Weights of a small transformer language model.
Architecture: RMSNorm before each block, rotary positions, untied embeddings.
MLP neurons of a small language model. Each row is named by its layer, matrix (gate and up: input weights) and neuron, and shows model dimensions 160-223. Each number is 50 + 10 x the weight over its row's rms, rounded and kept within 0 to 99. A neuron's up and down rows have the sign that makes its largest values positive.
After each neuron's rows, "fires after" lists the tokens most often just before its 100 highest values on Wikipedia text that the model never trained on.

L4.gate593:50 47 43 52 51 69 34 49 44 69 59 62 46 53 52 32 53 47 59 47 64 45 52 42 43 43 26 37 58 52 61 45 34 41 48 47 53 50 64 48 43 44 54 47 64 45 45 33 39 52 59 57 41 48 51 49 40 46 53 46 42 39 61 44
L4.up593:41 53 62 29 43 52 53 48 39 55 60 56 44 47 32 47 45 47 29 39 49 45 52 40 38 33 57 63 44 41 50 48 48 50 61 45 48 47 61 58 44 45 45 33 62 50 56 45 36 35 60 68 46 24 49 49 47 54 55 53 34 44 53 44
fires after: "pl", "Pl", "M", "m", "to "

L4.gate819:52 49 49 67 27 49 61 55 41 74 33 44 51 49 43 46 53 62 37 48 66 36 45 27 51 50 45 65 55 46 50 65 46 42 49 42 36 59 43 47 42 56 59 55 49 47 59 50 48 53 60 62 58 45 57 66 61 56 53 62 57 28 34 67
L4.up819:56 35 61 65 54 50 62 39 50 58 48 33 48 54 41 37 33 48 39 40 42 36 50 44 51 81 61 52 42 44 59 60 51 53 70 54 40 69 41 45 32 59 59 48 51 49 74 48 41 41 33 65 60 49 53 50 66 31 54 61 49 60 52 45
fires after: "–", "January ", "ief ", "February ", "Minister ", "y "

L4.gate955:46 45 52 42 56 51 43 44 66 21 54 42 60 59 48 50 53 31 52 43 56 43 34 57 61 54 47 58 65 60 38 50 42 21 37 44 56 54 48 45 45 39 71 47 51 34 62 45 56 66 59 55 43 50 51 53 57 41 51 49 47 32 84 50
L4.up955:62 29 47 64 50 58 46 33 50 50 63 44 51 55 44 49 45 40 59 66 63 64 41 45 51 39 43 44 57 50 50 62 43 61 44 52 46 48 45 60 45 45 42 53 46 47 50 30 67 45 47 49 71 54 60 49 41 39 36 59 69 56 64 36
fires after: "B", "b", "n", "di"

L4.gate88:40 47 45 49 38 52 41 56 22 52 58 39 55 48 55 48 58 73 42 50 57 56 54 65 63 37 45 50 59 57 50 49 50 22 38 64 42 30 62 56 53 49 61 40 51 67 50 66 51 52 58 45 59 48 54 38 44 49 53 40 28 34 61 46
L4.up88:59 34 63 45 39 60 51 45 55 57 38 70 63 46 54 67 57 42 39 44 53 44 52 54 52 52 29 54 50 48 43 47 20 47 36 58 61 48 54 57 44 55 55 48 48 37 64 40 43 46 54 57 32 52 45 45 33 59 60 54 31 51 45 55
fires after: "the ", "The ", "s ", "y ", "ed "

L4.gate693:48 38 48 44 55 45 51 52 50 52 52 63 57 49 60 47 38 41 66 45 47 45 33 46 38 44 41 34 43 53 49 47 40 52 46 70 53 46 64 55 41 30 53 48 43 40 48 55 40 59 53 54 48 49 38 62 44 48 43 54 60 58 51 58
L4.up693:56 56 52 42 60 52 60 48 37 14 31 62 65 38 57 43 46 30 53 45 60 67 47 59 54 49 46 56 43 54 47 40 42 71 50 55 42 37 39 43 44 27 46 45 40 47 32 48 57 37 42 56 48 55 60 46 43 46 39 55 56 51 52 68
fires after: "1", ", ", "is ", "non", "2", "was "

L4.gate417:32 47 42 38 43 29 45 47 37 56 43 30 55 54 45 45 49 55 58 72 56 56 69 36 55 67 44 71 41 52 71 39 57 43 36 66 60 42 42 50 40 50 39 65 55 47 59 50 38 47 49 48 54 62 59 55 54 59 59 52 42 62 54 47
L4.up417:44 36 54 54 48 58 54 53 52 55 55 70 64 56 51 46 40 57 49 34 55 55 57 56 73 40 66 30 69 54 38 54 49 55 45 50 50 55 56 50 36 41 70 40 60 39 46 35 51 47 44 33 54 53 27 40 35 41 51 44 50 62 34 30
fires after: ".", ","

L4.gate809:45 46 55 54 45 43 47 45 43 57 49 42 51 38 50 25 50 46 56 75 52 56 40 42 41 51 58 49 63 35 39 44 39 65 33 54 41 34 40 52 41 54 45 56 46 57 41 41 39 44 55 45 42 52 50 69 52 60 49 44 32 33 56 49
L4.up809:40 52 52 49 44 30 53 61 49 53 31 58 58 57 70 48 48 54 33 44 43 35 48 40 54 50 61 55 37 50 25 52 56 58 40 33 53 35 44 58 40 41 34 25 59 40 40 49 59 44 34 58 29 50 51 48 53 44 70 57 53 52 41 58
fires after: "M", "For", "T", "P", "J", "H"

L4.gate743:60 42 58 47 58 54 48 43 56 73 38 53 50 35 55 27 31 38 41 56 32 53 58 28 55 48 44 40 35 75 56 59 49 40 54 59 53 60 48 51 53 40 59 57 64 58 59 63 31 58 53 50 57 48 47 42 49 47 51 50 65 39 43 39
L4.up743:55 55 42 44 61 51 45 55 48 60 53 66 54 49 54 62 52 57 51 47 67 47 44 51 35 32 48 67 36 30 40 57 60 44 57 40 40 52 54 46 63 40 42 66 43 49 68 58 49 54 39 51 63 45 51 52 48 49 48 51 59 35 45 48
fires after: "4", "3", "1", "6", "2", "li"

L4.gate316:54 53 54 40 48 57 52 61 20 54 43 44 52 46 53 43 46 39 65 38 37 50 31 63 51 37 30 54 53 71 38 46 56 56 67 50 40 59 55 42 59 53 38 57 48 44 44 45 33 48 41 44 33 42 57 51 36 63 62 44 60 49 49 54
L4.up316:45 55 44 47 42 44 35 64 61 30 60 73 46 65 42 27 56 48 53 60 29 53 54 54 66 46 43 43 47 36 52 47 40 62 41 42 69 60 48 50 55 59 51 52 43 46 55 51 46 42 38 39 33 40 37 54 56 53 55 68 45 50 48 62
fires after: "g", "G", "S", "w"

L4.gate359:57 43 69 52 37 40 45 43 52 54 44 44 49 41 58 55 40 41 58 35 57 41 52 58 46 52 38 53 45 50 40 45 45 46 46 63 45 37 59 37 52 52 49 42 57 54 41 31 06 48 41 38 52 35 51 43 45 68 73 61 47 40 47 47
L4.up359:58 63 39 54 40 51 51 47 57 47 54 69 56 59 65 45 43 56 58 52 53 57 61 58 61 74 43 36 50 47 55 36 53 44 55 55 50 48 49 57 59 38 44 38 49 49 59 40 52 53 53 28 45 39 47 45 40 42 48 45 40 40 39 54
fires after: "T", "M", "v", "p", "P", "t"